{"norm_place": "pre", "positions": "learned", "optimizer": "adamw"}
MLP neurons of a small language model. Each row is named by its layer, matrix (up: input weights) and neuron, and shows model dimensions 272-463. Each number is 128 + 24 x the weight over its row's rms, rounded and kept within 0 to 255. Numbers have three digits each.
After each neuron's rows, "fires on" lists the tokens most often at its 100 highest values on Wikipedia text that the model never trained on. A number after a token or word is its count.

L7.up1720:061119129094121178117122117126127119102136115136112138153106117169119140118119182145153135139124155125127119133079156126092143165120081179119118128139153114138178157132081150110171142133127159155179156130115144118132115122094087121142134137186196148164103138125102120130124129193143154149096137105100184129118111113162140086138148107109129118113117116119153134165120110117151124155141118149087157148128098145186148141127138187112132146135088174106148131059120105123100135147135138140090120125137114145131090135087118139149132111089136136144148149074126146127109151106114127108
fires on: "| " 50, "199" 5

L7.up1285:140149132112187127153078124120140171166116144107140074210149140145124097149137136128087150129134135111162137160135145161115100134139141110090115120090135106079143148121140121139146135103161151179135181096120131142202130119159126154141108156132141110145132118146161123141146135176135118080156138108114115116168092124124092181084137164098192089119117085098142096143099133114110138140128113113131120146088151130097154102143116132121166114131150133118152133155116126140122107129133142078150100135155147128137101151105139167143147146141110128148154129109114117112150139175128120089
fires on: "\n" 92, "| " 6

L7.up272:122122161104136087125096128115117145136111099089152109113111114137093159152134123107132147127148123098151129101143153123151140113148179145147153126135119109098115103105153117052125146118127129142126117107112117153120123140122150152133134111111123138096072149074170111205135129119157121176120177155161154114115132141138112088099089169133093113126160115161180137136169102123103112163120107137163189125094088100192132130146139089117151103127146132103146094125169086114146100111086127143128125084134133100126140097163118139098151105120123161131132134158166118141056132139151121120
fires on: "; " 41, "(" 27, "| " 19

L7.up1879:143125143140157134123090114121128122172122145116159088161134111139105099150121161136104144122129122114144109151141108111149130168148169128164115130106136136131148140115141169119127141091139108164165168133136123137163159135153167153111134144142096097124102106162123115115141136167132116093160095126134134126181117141126063160077140147116151124090141080146161123132096157113111144128115108138132120178094123150127152105168108145115154158118159128110146127117126132146107063160115146099084085079184146127126127113137119147154127189137114130168173157141144111090101185170148121141
fires on: "\n" 84, "Total " 9, "| " 7

L7.up690:144152132156128094108128117169119143132157135119164132130139083125115137164129164130140192140127157087135139077140155095106125133133131126141132097157144095138134124128090157095113147069145125174136113101121153106108191121088149133133154129133123138134106099132171145109147156122134178135162152123110174123153103162136127104095129121126193118124140117101193161086157156129120143124132130154095108179114125147121159111162175176103158110139094182089110076140118150142101133152145160125113112130159078150119115129155102134108132107108159116123144125113122125069078154105181119134
fires on: ": " 39, "| " 9, "League " 7, "0 " 5

L7.up1754:086139125153161139136118123085107125120128137131106105108126155131156129133119124137100162116118151143137135142093139125126129151133076126163119137160149120115137147142091136156148093099130121149124174126124166108137156107097066111185114126141103135124120125107154133134101189172134160105180120098127053130085143121118129117100127143146148123151139135119130090159110143131140080107128147109073126124115121113156116108157111159135099117121096180115142126157142130145101186147136086107110158155122112162148140129182137114105132136173096128135107160124153110124125134136172131169
fires on: "." 23, "|" 16, ")" 15, ") " 7, "\n" 5

L7.up1951:068162143131108122121106109103109156146121122129136154144113079145104152158131133118139085125093160121134125139103199078133155171150116120108129093196109141127132128131131088103136189106114141113144115145137105101154095138142105113148103091140135129109138167112154126171154138118141125134101125092154134145103126133143143136113091107081113162076152122104144144169083134098090124146104127118133158150107093097185157107104180147152134136092136135098177137112138141131122130153110104153140097117139100112130175088159095092109136141107099109118144108157200126128114107145148114086
fires on: "| " 38, "and " 16, "0 " 5, "or " 4

L14.up838:128117145119110129139145111168128154174136112125124151137148134126195125158159137121110138131091143145098117086126148096093115166126134140174057126125145109138111126145130088123140130107102092145099122148097125121136168112113115132114179156183103113155140111125100095135095135127120152131125175107121140175112119148135173139150113136122123087078132132122128127119133121130110119078111133134100137124136140129110160098106122110103141109114137110114131144108126140134157109134126104084135124091160171076164149170152095116120123133106113134118133120155118113098127105183108092096
fires on: "201" 20, "| " 18, "199" 13, "200" 11, "194" 6

L7.up1551:045155128108151158134081125108112133142130128150077123110050141100120115122115126113081108123103132156138161123121120104119153115143119160136130128140137121131130136073108170109125104150149107114111128118127121133138169157108102112124119120127118124119139099142082089166118108192128125095144127088137138098111152109111107135115131144144159133135144068158129130099078192144100101125086154112109120161138107136135128139148100141093100129098153149139201116132123091117111123129086092148136151116103159091104160136141142137132181150139106122142095154154141142123112127132145129147
fires on: "|" 51, "." 14, "Final " 5

L14.up1398:110165140129122101142148115097128115132119110112143109123133141111107075112132106124151102118117134127174143103121122071118102177161099143164103111132122105122133166121105134102142146120134138131118142113116104134131129105160145136126165104153084151151162127121097124121160139101121117100085148136164092102076115137124135121171105125122154138097162100084097156133116161095076101195122139146105136175123104155126162160136114160155120157114146138111155106130125121129104131125070112163155152130129128115127143160114100153101104137118109133149110175098116158158128150133122131133
fires on: "," 37, "." 23, "| " 6

L7.up905:134115122112161131126140126114127172149136148116139080135117128141132148169110155150129153144126104075110094112152139146122110138145179137154124131095145122121164114165086183142135133091108165099141219117149175099116117137145110122146184125156113148118073084092121123132167140126108073144201124154137115098164113106126094081073125112125115119159136110146148116100122130164099158126188141132127161170107129141097160126176110114093122172149156155070161106111173106145151128176147108132092113122161129097103113148139151138104097140140147140136142139124151108097140108095144139136
fires on: "of " 31, "for " 18, ":" 7, "to " 6, "-" 4

L7.up288:171146120120181133143132116124145146162117131071181084131108116096138179155137185131083152141157150078154121134149155114127106158155173132130108117085165133124146134117091151126120133076164119137106144139133175129165145106161135118145156155111127143136120110137106098145125161146138131085168116108159123132187106142108093150082156151121175141148122088122132116131092128130119128139107118149087101152098124129102178105122135141105144134112152147101169093131110111151136095130115134079104107152193145171161110139117088140124160164110140119162167125118127114066113173157128123080
fires on: "\n" 48, "201" 4, "Real " 4

L14.up1951:093131111135127135132167094109134168121152174146141140128127103128112115138173139132114170122121138090091135171120152139143143143123134123160087136106152122094129145146146116092107151144124132161170103105152117125155160123143116126139127157138151130129111108080111077123143139168140120082140149158149110151128134111101115117139111082184149130157127146119170122133149126130142185119041113081080144127098152111107112076109083153140135118156109113133158106133119143112126161189134172112096122141157141110123168185148143158146139112160103143102121119159141116125095160143141116136
fires on: "\n" 31, "(" 21, "| " 7, "tr" 5, ":" 4

L7.up807:141106128110152091117101133178116136142131105118127135134128116133190121137144156118102117106139121117133110116157121156147108108111133159104110179103146122152157124123126151120133164112085099119144042119123132143154103127173152119090129101121139077116086108107075119167109082183170129159130160091140162116154153125116071136132147160135117092117155094147132135146128157120137139146097100173139155136099122110091142174130171136099111132120139148129139115110128091148136103138132141131104128103110132166083145123138180118151179139118118156162134152106166119099125147097119129105
fires on: ": " 18, "9" 13, "by " 9, "8" 8, "8 " 8, "of " 8

L7.up1591:185161156111168131170078128072119146130154149141146117130126118120150127129122124078111153114096110081143145122134146102103119106127167104148126141131153139115145103110142121074147144060059182150132163116127153121112126139128152167145117160139128125133124117100127155115163163150103121111141142110097124155132095149136037153107135159106093086147127085121099134157067128112122128114137123157165124114131106097120143178169104125131191143114117119088122114135137083131091130150144125153145098093156154129106080127116150157091118154116113116133159093075116136127097132122187112098
fires on: "in " 52, "as " 11, "at " 8, "of " 5, "on " 4

L7.up1866:141140156128102117148138107155148128144128154110163120169140112186107091109109111083128174145161146112120146126087134141166153179127155121129151122118132108123154114108107091081165108139045171172099129087122161153127122122136100126139117180133104097142133114165156175118169133115101152079141158138093132132141153146129113156133121144109161130124124126116120103141092139125135153114128146152099088117138140109158143152163177149148191128125126118135146131133087121127097138143169187111114107163139146099114140125128129106127116145106146050122144106146128140106122177156140086132
fires on: ", " 29, "with " 17, "en" 7, "features " 5

L14.up1511:106126135114158123092050123095165105152161085137121159154131100118167106133116180138137113157139155076083153131148129138125130143107137126108086135101134116143115153116102157162139156116125179144173097120121114122126143124115137083157133104138152108128107088156103102140175167155129145125148118158109084105096171099097131086133147145122115131106120139120133144136134106121105140174134097078117193168124171156085113131126112167121133131136091210118170092145110134093148124140068129107125149159150129171114110100132124142137111143125114116147125118122166122117115193148108148108
fires on: "." 15, "8" 14, "–" 11, "9" 9, ":" 8, "| " 6

L7.up1005:124106146137121095153122122114156152188122172125142107130151134106116136135136130121129124112100137132140145121183134108129159153087140115105129164127092123116104135138146127081120113127118179146134118049102104160132113135093127112160085124143140094130157118134115130187128096179117153115102145143089111083125102125138206143128131151156142137171133128116135099169125079120106108140132146085143146094113087102131125132114144110131144117105113129118184106146084134114154109179115167129164137143105125111108114088132135154134145113097119099155124103149072125123170135190150113122
fires on: "as " 27, "being " 12, "was " 11, "and " 11, "but " 6, "is " 5

L7.up726:134161141133129188104168127110149088134111136120132119113100134139104147108112136115166145119125154142124146073137155143099144174141130210117126204141151130112137161120076136091164183149117124131144141151126119082138125126091100120146130137138133107162158116109118106157121184161149120136105140149091090133157124115150159158159128126125111114118137145157142114126129189126121092126100141134102177147138121109120137147152127138065103138082091180129130137140150132115148126190112135164077116179109176100111138149153093129132138105145119105155128138120157127108123119134119116138
fires on: "| " 56, "ing " 6, " " 5

L7.up466:119103152125125152148112134117138084140128148130108128149104120145175175097129129105124122117111106170109105139147139144120157136139161124137141134140162116126134154093113129059129121118104098130154145139134124091124126121112113115145148155144158050125150136169080163153133128119115109183093108112103121120087091130134134121145158104128115114139163129157123152121121147103117096132137115140117136102099134101103114163116123078154168122136104127117160155116147080123113091140167129146119083148122154095108134086146089136134108095140113103145119102169155148115097112147137132115
fires on: "| " 36, "G " 8, "7 " 5, " " 4, "3 " 4, "5 " 4

L7.up846:106140122120147165140081121167136149144130181120129068130123116160138184131128136092132149130127146105077141131156191142133097126127181120110133077167163110185094132140109118076139134122107119113126118149142109126124132072133131111168119155119104140123122081154094118104135122150141110200134124112109162087118111152140159147116149122115126145109149091145125161121127127131136128124110132151141136106133146110108130151137166124106154117157109140136113142102134111137112112111134157128112068128154160125110112123162104095156126123104131095100173124142158135136097186159131122097
fires on: "| " 96, "; " 4

L7.up617:132144153147149138125114121125105076096154130126172157098092132136152146157105117139129142146123127094126140147141148169151087154134144105156144113171190170097147155131110096131134091103133125181156126124084113109135136125127158118113187090124158103115114115133149125144129144116111157153092143156129193150150131142143144124134164134119183092143134105133146107105153120104131149161121120180111128104134116118134129144121181138103145116128109121125116110121150081137122142157180145091090119124134106145098156149154140127149160093138105176131141154123135140115089160123126105129
fires on: "(" 29, "2" 11, "7" 9, "8" 6, "6" 5

L7.up1606:134164128135152159140074118135112106144148145113109108165114067148135134119116138108126135122139153057088119114144148164106132138152202135149149069124142132101114137117150126068106114079117147142120124127133124148091144130164156111169168126139131119139123121117138141101154121124136141112134148104086142143126127169123129135111132119141144151114164117103196141120094138127118155132113089143161129108154121117083133182151145127128167113124133184132120107127154138140135143134173182141180105144158126114118103099128153115123125117116151104097167078144107145136128149159155120125
fires on: "| " 33, "Party " 15, "ey " 5, "series " 4

L7.up689:120179106113117129138120120120091129160111171151150124134087154127146120118100158108096085122151084116107127101132098151157141135112077085154117142146102105127134139118111185150154098129126155171129183129061167086165137140162136118113113137141106119130129120149126104104111152148117130120145132145130151178152149086118106139132076113131139141134104092142083125172104130110126133125116134131124091121070152127111123101156136149116117158089119125155151146134123117135063168148175140117108122118156103141133141137145176139122141193136116132148160138086083131139144104106119133140
fires on: "." 44, ". " 11, "ski" 11, ")." 9, "). " 5

L7.up890:124105138093145110187080126094134151152176147116119136160112118105119105120123139073083112098180103083143128113156158068130114155124134123111117091136115141124142109140120114130159105128086147147139145108100127142166114134137116159149108106134130158182076162129123171119123178127159158134116183074132116142144149141126137131148142138119140121081110115149102121162123097122118162103136098153167100095112118128100127135124135133117151153124121129131148163121153098116078096114133144147129114138117189115105112128103119119137140129092107105095144110132125145158127158106155124125
fires on: "of " 20, "by " 12, ", " 12, "and " 11, "are " 9, "or " 4

L7.up1876:162166138144182149143121106127119124188128155104145085165114120148129132153130153116113150114141159072142131099158144130113098131164145099106124117082126111147170124115117104099110138122115123149130106067145119140175130094163135179123147120123122109180145109150112107145153152151153165102170162144089125103158069128143110144116131157137152148112121112132147141095087125140112148119103135147124125143104138129109139128169138164116143118149127164144171129101088115124117116149176172105104110166132142143095104135143109156123138169097104107127152153141117131120095160156129111126
fires on: "| " 50, "- " 37, "\n" 11

L7.up121:100175107082161108150130124124119122111104119111130162112126076180134135151123126138115150102120081139166145139138130139113090155151154134097103097089183107135161118049148119084123131142135143086135146109097117116163162181107102088141113109145135137128151133115111128179075164137148120150095079118120148126108093158145130163105081135108108132134104139141146098141109122160111103133092142111137126072086100105174128130111130114120162137172117093108125158129164096106111153103164106115164108123119153135129082123121092138128141190104081136150112129130113101131187124109126140133
fires on: ", " 23, "|" 20, "who " 6, "–" 6, "* " 5, "| " 5

L7.up593:121133120130116134125111118144105105166105130172113126118117133097171129143130135102135141157128126107111118122136124135129134153121118141165160101139115127174139138120096150125161095099144144130172171095145160092147140153107124107098113123155136140141114140155189134115100128139143149142180160155148136151171122069112110078097120112104168173145092130157129157134143150108107115131134127133112164086093139118120151126130134148126111162102090140132124120124105119155135121167145112161121117147163157135115111114136120125083154129143101129174132179120166090138152134146104156125
fires on: "-" 25, "." 23, "'" 12, "–" 8, "m " 5, "t" 4

L7.up702:110108151121147128141091125049113157161142117098160108133096089101132191147140171125111150138151150108171126117148135127154129137171148125120120120120142098118134133114106162114115098120140117173121132109124114151125114143118154164183092130143110126111090131126126142211132112110118139146115147114144173127101144098118125129121114163113112131117152118141136145118090130123121126150125088138151173121102107110186163133144158104127131143143160121094164053144115109123150123101092135148129100070112146120151104110125108154148132153121098153154160131124118120161111129123116136171
fires on: "| " 30, "0 " 6, "; " 6, "0" 4, "16" 4, "10" 4

L7.up1794:159150181127099082129125126103146124186124150064184126091151118107130159124132136104131082121147130107152109151154129100125156127148131105168113134149090129168148144130126175089124128103150151135147139068121082137122118137130147153143123155147098095114122171092145101189153102175130122105126178130108139151135093093158154132095108188100134128142130131142148139140109141114116108139103164133169139090115081076146158121115157120120145144093113118118193106111096147120174110128103161167105157116107161115094112084129082161128134115129083135152118111148144139130129113126198103136
fires on: "and " 30, "0 " 13, "| " 11, "(" 6, "but " 5

L7.up1219:112116115105133128160133131111103150140168147133152169171140137131141151118130160091139139108103105100114130135131177122102139156137114165135156163173124128130111133110117146088172098122148106123183171120143152155097106150096137104127130140134127111112146134119133129137110108135113170122093148146105103116149137119125121120107096101106099106144139100159118157124104161103070106106121099168121165093089123098077131120142106124118146161116106148088148149119142115142080169132151109146148097151149121051118110091148102119108169097161125129158104131137141082112130150182139162109
fires on: "." 30, ". " 23, "man " 4

L14.up746:132150119075122133153120117100105123117125151075179116140126111133158108125126101124080117145162158112139130125153177112141136142126108144148135156108158143149111123128124171118141114134163150108111123104123139107134137117176121146153140143170110130114153055148124092184178174151136165118139120114125130108107150135153177132142128138094116136113116104113125130154088120081099156122111095162079123115119125137153130119118112157125142116134141160121162142140149115138165136130129112100172111117166161112160166163124126159153131147131137096138130148111136136125123101133156109094
fires on: "| " 26, "–" 12, "201" 11, "200" 11, "\n" 10, "199" 9

L7.up954:124122103083136111168141132154148119170124129130160125145134107135080099144119125141127129131142144135087088077159120104145132152142141146149143099143159116120148132166119106132116160155112076124179131108123099148145131123102140145129114176148092137106075121140101152161133153115172158146182156117124140117168130139146111136147130138103145078164099110106135104097178150139126137141091105116119173137115111141142129141135137078123123136139132125148117104086148129137155080143156124127084146111101111110102141105178128125139157093111100147120121131179168113102101152130176127082
fires on: "and " 35, "(" 28, "or " 14

L7.up560:116145166085122140113140101127104113111119155131130112158132150129158111112130159147132126134160128130116130054096149126135120155133114137170123133126113140148125130121086178121174106115126137131179199133094159107166131102141075134167126129145112132153118142130146129125099169146128144153133136147103122151103095104136094120137124115119124174157144155139136108183123156126107139130085141126113148109109127152182146100145171138118123156160101150120145110094125112136130156128143178125123126155114093108127123151106138093088203126112129093126120191105167118137150150120114115179
fires on: ") " 37, ")" 13, "–" 6

L7.up2040:133157134122174137128130117034137158133187139097138118155147149115124130136130118113094120103159101110173112096163143147119103108163212162137118119150122107129108096133130139096119147158104144142110120081141100169162113141102127123106118145124124081115089140110156125123150150150158124092154137159152088161135089142131122185114119166131101138140183120135112170132115121145120170131131092146167156083104122075120143124151126112092182143152127091107152138152195116135107144134151161140127124123141194106070136115131141158137139130101116110127123111114121121123149108098141104140
fires on: "and " 21, "to " 19, "by " 10, "by" 8, "." 7, ". " 4

L7.up540:034160127118129163124129127138099106090140137137136139092096159094117154138122151118119130123123126147142139102090091135111127130146100173121133158134153089127110114159108175081102140169114091114151113117119136108162145144056083078111107120139141094140137140078123077154093102196152125094063141124141116140077102114133141118144099122147137112129120121149132151155095150135140108138094125143095123143104084150126127110159132151087098140082119139122155114134134127131140148177170118126121157155126135114090134094155126163121119120129139162185069147125135125116185117126156134139
fires on: "|" 41, "0 " 16, ". " 10, "3 " 7, "." 4

L7.up1596:138130151122150171106120118106153153161143116099147092134133148140211148188138151105122111161117127049124155087126132098080113154119159173155151151135119125177124099131107128137119116094109172141150143120159141159139129161113149098137149154157131104134085105133122105152120138135105149099159164116114101159127081143113119116088125134080123110110145082149120153143104134129098105110140126154131151156133132136105153120156132141111155155133109150064141095109106114131099114155159139108086154100138166135093151131120098128114126152139155115164149162101148104096095118115187131107
fires on: "201" 28, "200" 15, "Gl" 5, "Labour " 5, "The " 4

L7.up187:121138143100136127121113121078107147152107107085130160110119105143105194134139145084093101134135140115167149129128168092167133113133126164096135126092118143118145101105122111107137164151116138096119138117109107136153116155144150137123089127154122123138087141116140104184117148155120109130111137133142136113112144115120115141116088168098081109161140106121139159135086174112106118149108102136153159133106100098163164138138162090081145143145134108120121094141141114119130131116109132147133088103149147115145090104153141156119156104148091169165140134142140124104100112114153128111
fires on: "|" 20, "–" 15, "0 " 8, "0" 6, "; " 6, "| " 6

L7.up1784:120111138133164117111116140177131145175106106123133133153115121142121142138139159149130138124108109164123146088148119144106144136137114165163137093146107102109146104104140162151136130122116093123150138099083118152113140134156185078079126110140110108127155166123121112134130119141172172175168140141174127168164189143122084132121092119143144122097099111155124098102153098079135191129104131119149176123109118090085120161116149133111120104152139109101096140131130085166111127157160117110118131163100125127120179145163133140102159107150119142158118150127127125110129158157162122114
fires on: "-" 33, "(" 8, "to " 6, "|" 6, "–" 5

L7.up1272:138120142113091086173124138154118099157121140144178149097123076160118136138132127106113177119133138122130145151148088158113101125087137126128133152158136153116126137131130129128131138126115136096139089116112181131113103104171141121139194094113117075116161113103103168119117102141177089126153103119138142115137142175134075150119138164129123108079107107184116131113165105072134133133114127161137161132128146122131127174129166157108124139095121140128096110121148126146142138108179147121142102136132096130122122117152197150096161120148130167108155135117123098095141161099117130089
fires on: "to " 38, "of " 16, "8" 11, "-" 6, "6" 6, "or " 4

L7.up157:136176131102111176147099109134094126136147106096110119152107072132150152138142131104123089107132128147143165134122143109097118148157134134118153119072139108128169135113082170119133155141117162084143108147117155103132147149134079112129117160159168120152153134152112121185112088196131114131103153123135142130148127141134150163160111148102111164147114100136110130127094132122104134132125134131117144143062109096116125146127139111079131166133127155128127110143129059122080103167144106145154081094116126112091074133159167190118133147127092140163108105119079092116118119133157145117
fires on: "|" 64, "| " 8, ") " 5, "1" 4

L7.up2002:138125133127127115154150116091103152138158156037173130139041132139198144162129156129139151144138108119138167127140147133143087129124110133148092119091104131122128111120118169157163115098094179158140208106122177106137145127101115160138101141139109132171090132113138111137129133141098123124165150099111119133137116095129128095108108091106146153142078142196148103107136118146126133117135073154128164152132149137140145093157122142093176146114103129099161139163111085122130168176136104151114137142150137144096124160108133145141096143109109136135139155075129131079158126129161119171
fires on: "of " 32, "to " 27, "while " 8, "@ " 5, "year " 5, "for " 4

L7.up1668:129115108103109147127143119125098112126144101124088137130102120090139137120106150106094156082147102164140173163095136156157125133118147145126101095116146126125115118114180145111111127142107137116163126125097103152137119172122124094136054132139124110113130173113153124151094138161146141169102130124151162118117148127135129141150142131123128144134139146153123117119105130137109113189113124115136148118094114136160119119143123057083116153110122104125130107167112043114112148150120118146176118125111131094118129154126111157141154113110084171135111106121143109146186128135100118156
fires on: "1" 23, "–" 20, "|" 9, "2" 8, "3" 8, "3 " 8

L7.up907:130187136137120146117113113094103109165085117160117122128093142079160112173125139126118090159116117130124099117114146152150157133121119144149174120160129117139116163134126168129108096120182160148170124116112145077144157140152090108145118123145124091114142146139162145150139143148132178127160120143147132184161143102131104122131114163129124137109120105159088132154098114112142121151118111125137109089083144149116134106103147161128126194090121137153114177135164142168122140139156120129073138117141146123108152111088132119132118135137086131145144130113115100111120141128117123135
fires on: "." 34, "6" 13, "8" 7, "11" 6

L7.up230:109119125100132127168108122130152132179122121111141130153163084144106107134134164106117152113115135067133143144096183125120115170114135121113156109127104107130141139135072140120150091113144162148156129100120126104115102161110142187104136129151094121137117118143140121100118156125141141135163138140059145102146122125122147091110116097158199147101119175161160166101141116124115122130131143115152151144119103095135136136143162143100212098143121155115153101103109097163151084130138124095153091139137123137091159118149128140089117164115147101152171110119110123095112180153120124092
fires on: "| " 72, "- " 8

L7.up1289:140129124134134088132140136156120111116115102127122131109136102143137097159132110104135165116108127144126145129122102097129078101101148177143120117137155143147126106129116119097081135105109136153140137124150108162105165135175109113114108128121111102102099142106159132152151093154151139156154144183124106153137140145141115138122093157097142107158144070108122121157146148135122158129121086184136182144134076110132127140164175119097176143118112120142122086117170091123162095178135129156136117138092144110102113122135134151130163147081143140130151127151177113141113107081148121174
fires on: "and " 24, "two " 11, "." 10, "'" 5, "or " 4, "most " 4

L7.up953:113134137141116139154086097127102118121090151115147143140113098109143132141136137118162145139109143077098145142149109083110107156151117135143110156173128091109116123136120127135120151123130128133170139120150152158129109132137126136113138122135133161133182130116102118137136153121110120140137158136114108118119133120132090117085114101138110099108159100140105137155077125110147115115136109192098138129125172090122130111131124177121180093100070147140164107142154129109107142131134074101113089094135143115120148111133122144150100131117143112151164130164136131084132112153107126111
fires on: "." 62, ". " 5, "," 5, "age " 4, "CD" 4

L7.up1275:086127143116136119123093106154138121120096146121132112094112095175117166183134124125135113126117162151118122123114128101126144123107141150137150080174149101167095128109104092079165118132110129107136104131149127148109141100082145110122118179134084098096112137134077109141107152141135114168138156105150133117114132126125127155130126108100095115142155094136144188115119158147114149122092125168141156145098081144128124116136126145086172108115116157135134136100126097147110108141110129140101120104114194123112180071168117102121160148134113125124108163169162133128066129150162116060
fires on: "| " 55, "|" 11, "Final " 5

L14.up1702:111106162135135102162144124090120173152096146093125108106077134134128111119101118136117157164127147089119160159125111122161161136146159131121135131128121144173151106121121129098126119130136110129160127105113102120100096100124116173112145096153117073152133136092162174115108132209145152148101142133105148131079165097126136085124162095136139131173082113128105152140093146137093121122140128127116124144144119127155153122158155116120156166122136098103145127130117121158141137141102134116152147138174173108152141143136053096131144154131105137104177152124098169137125140168139103126
fires on: "." 39, "| " 22, "born " 8, "scoring " 4

L7.up609:127202126076140134130111129133099136171099165117141113113135095116130110137123129073067129137154110097111173122095132139109109149109079143115106131092116100131145111145127164143144120145135100148171130130085151083171144133107125120094143125151112106112122125106131110108096136166143140132123133105133147121146167140123132155127096172112166092145139095098112172181105114110133140130098155107129149088094137125072113114163140145104130144133118128140147110140114127148092141110138104113126124137110101173132127142133148113135140133160151167161124135107100106141121111108141136106
fires on: "\n" 42, "." 29, "; " 9, ". " 6, ")." 5, "); " 4

L14.up214:141107155095165162145121093087155144162168126101107133125103067147189144145095117114107107154108136110136116102149159117134158157129117141138144133092176129119151137065108125073180109134170117140123118101113119114137133105132118177102136104200096119133130103166119088179141117121140195085108121120147105127126114147132118129147116118139068171106118105092103095180106129102124122146141133151117146116112157145136136147113102145084107099124122137141169182137113116136171127147122073108162141108143166139102164121135131148103108161135140123153154133122129141128183126130162083089
fires on: "200" 23, "201" 16, "| " 16, "199" 15, "197" 6, "202" 6

L7.up528:106113141124107156158055105144137163125135117132136137116112064140122138129114135125104142126105141111104118129153146128088075165104195140110155157119162110163126120128129135118156158107125112129139140098132141186104109135133120115135121139155106116135176083107132125129104094117138117139111181114128195101138072164143143141100125147148109140093164123099181126128144089129133103131134141157119147117111107089139119172175187134105163090098100148104136108118133117144122110119130139091125074126153167102074101120136089119135108128113140147150151135125104102101113158135093137103
fires on: "| " 38, "Party " 14, "U" 7, " " 7, "C " 5, "A " 4

L7.up1967:160143137132134134135120128115120172154158134118166120159128077163124118137124140144120130114125114107153120112161118099131121184155175155128127136099123121166143127144088158135121139060144147156172189094120167132174131126165142137138176164167104138133144109113136142120132150131127124127168133135114138157155079122125118139108106162111118091121133112147157129123126172143118139111138109119120102164098126134115157153155121120135165137139141156147164095091117116136088116150158122102100102169172132148090125137119155175109112131131149130134167121098102122099121172172129135114
fires on: "| " 55, "202" 12, "201" 7, "–" 7, "— " 4

L14.up743:099126133144148132103139136104080132105159150095110149114104118116155157128128136092153108130104124111156129134085147115125120129157130130146143139138130161118140162130076126125135132146103170153119148120131119124145137118145141145139143083138138173138132141110162138160123124142148125125072151133116134126092137119145147134159142074075088110104089087103138139163130164115026143149171147129099124170140129130147181081091152159157165159144118123156104140129133117186147168118151092143121139127127153142109138135113100137136139160149122151117135177073103119115141124195138131096
fires on: "." 66, "| " 12, "," 5

L7.up167:126155125140095149118105113076143076090095122130145126140108127155144087129113112114138126117126105138152180132093129131132128149103139112148144153130128152136132140142157133136156088083156163146147162094113131104187152111138104107204129141163101100128144121160133143136118122158134162097148142131123098130176120078126091126110141171105135121119073133158117115183122120147139176154137154122108141126120150145120128134131129147147136165112103117130135148127137105141101123145144139125112168137131139110084132120081140111155119155112090096166110145111108102178133139140091139123
fires on: "." 22, "–" 19, "200" 7, "ely" 6, "6" 4

L7.up115:189147162150127139141096128164136145166134154143114116110084066106133143134115153070107149152145119118118090133133115151116131155132124091145130131177121146109157080109110118057122178113115141101141176117132128136104118146159082119139134121126147106168136139130106144142140145131134161130123125116146134141124117111116038142081098162139119093139128094141139098111052119097125130130127129125146139097128123081164126087158117131107117121067144109126118143137171112153107123122125144142148129136116162178144107111173085117097151182167115078131119125079145119123104157145169133095
fires on: "in " 24, "on " 23, "y " 6, "er " 5, "ama " 4

L7.up1334:145110129113136121140110123117081172136140164158174131139101137114169127159133162133105136169131117111076113088119108123118114164155115125136143118151124106172112129147069139143108131109139175154166137136146140101112136145076156120124141168151105125135084137128143123123147093140130170131145143172103108143166098095113140123082145133123167148074134109137160129116115136125112085108127135135139136151110136182090158111162093170082135152154093132079140097132121148141126122185105086100080109147201156117119150121147154155102109153129109105132177176101118092101118141126131161141
fires on: "." 29, "'" 14, "is" 8, "193" 7

L7.up903:131160128078122129180087120147112133145120137129125104124078126114107157108122132111148085120122112152100119131129158127116161174089089117110135155121158088162137148116111137134174094145136160135192121126100165092174125150096114145100137172144116133139128103133096111129104147150132136140110148116105144129125138106105121148177112157106161094146138089128079147125063135105122085121085137109107125112079159063103095140137147109138134122067146131163147142136143094124064155122160133088120118121095142106135124128152159145119096177164118130162116135102076131144145128140121134154
fires on: ". " 91, "). " 7

L7.up1855:129135143099140116136120106091131115140128132095127129145110122144097115121110129081093112093192119105137140116150170116139107174126172099125116112126107099074134140105094168111170108136108166157106186095126106118163157138136141177136137161131136078156121136143146142113168181134120132099148158156100112150138131151123082160088154143124114132141139109118154136180108157115122129152112111115131136119123156118109149108177092117120182119137140120107134134164123101107110124126132184101167104109177174077146078119124126181113117137120118112113121114108103122102100119130130113097
fires on: "\"" 29, "with " 22, "| " 19, ", " 9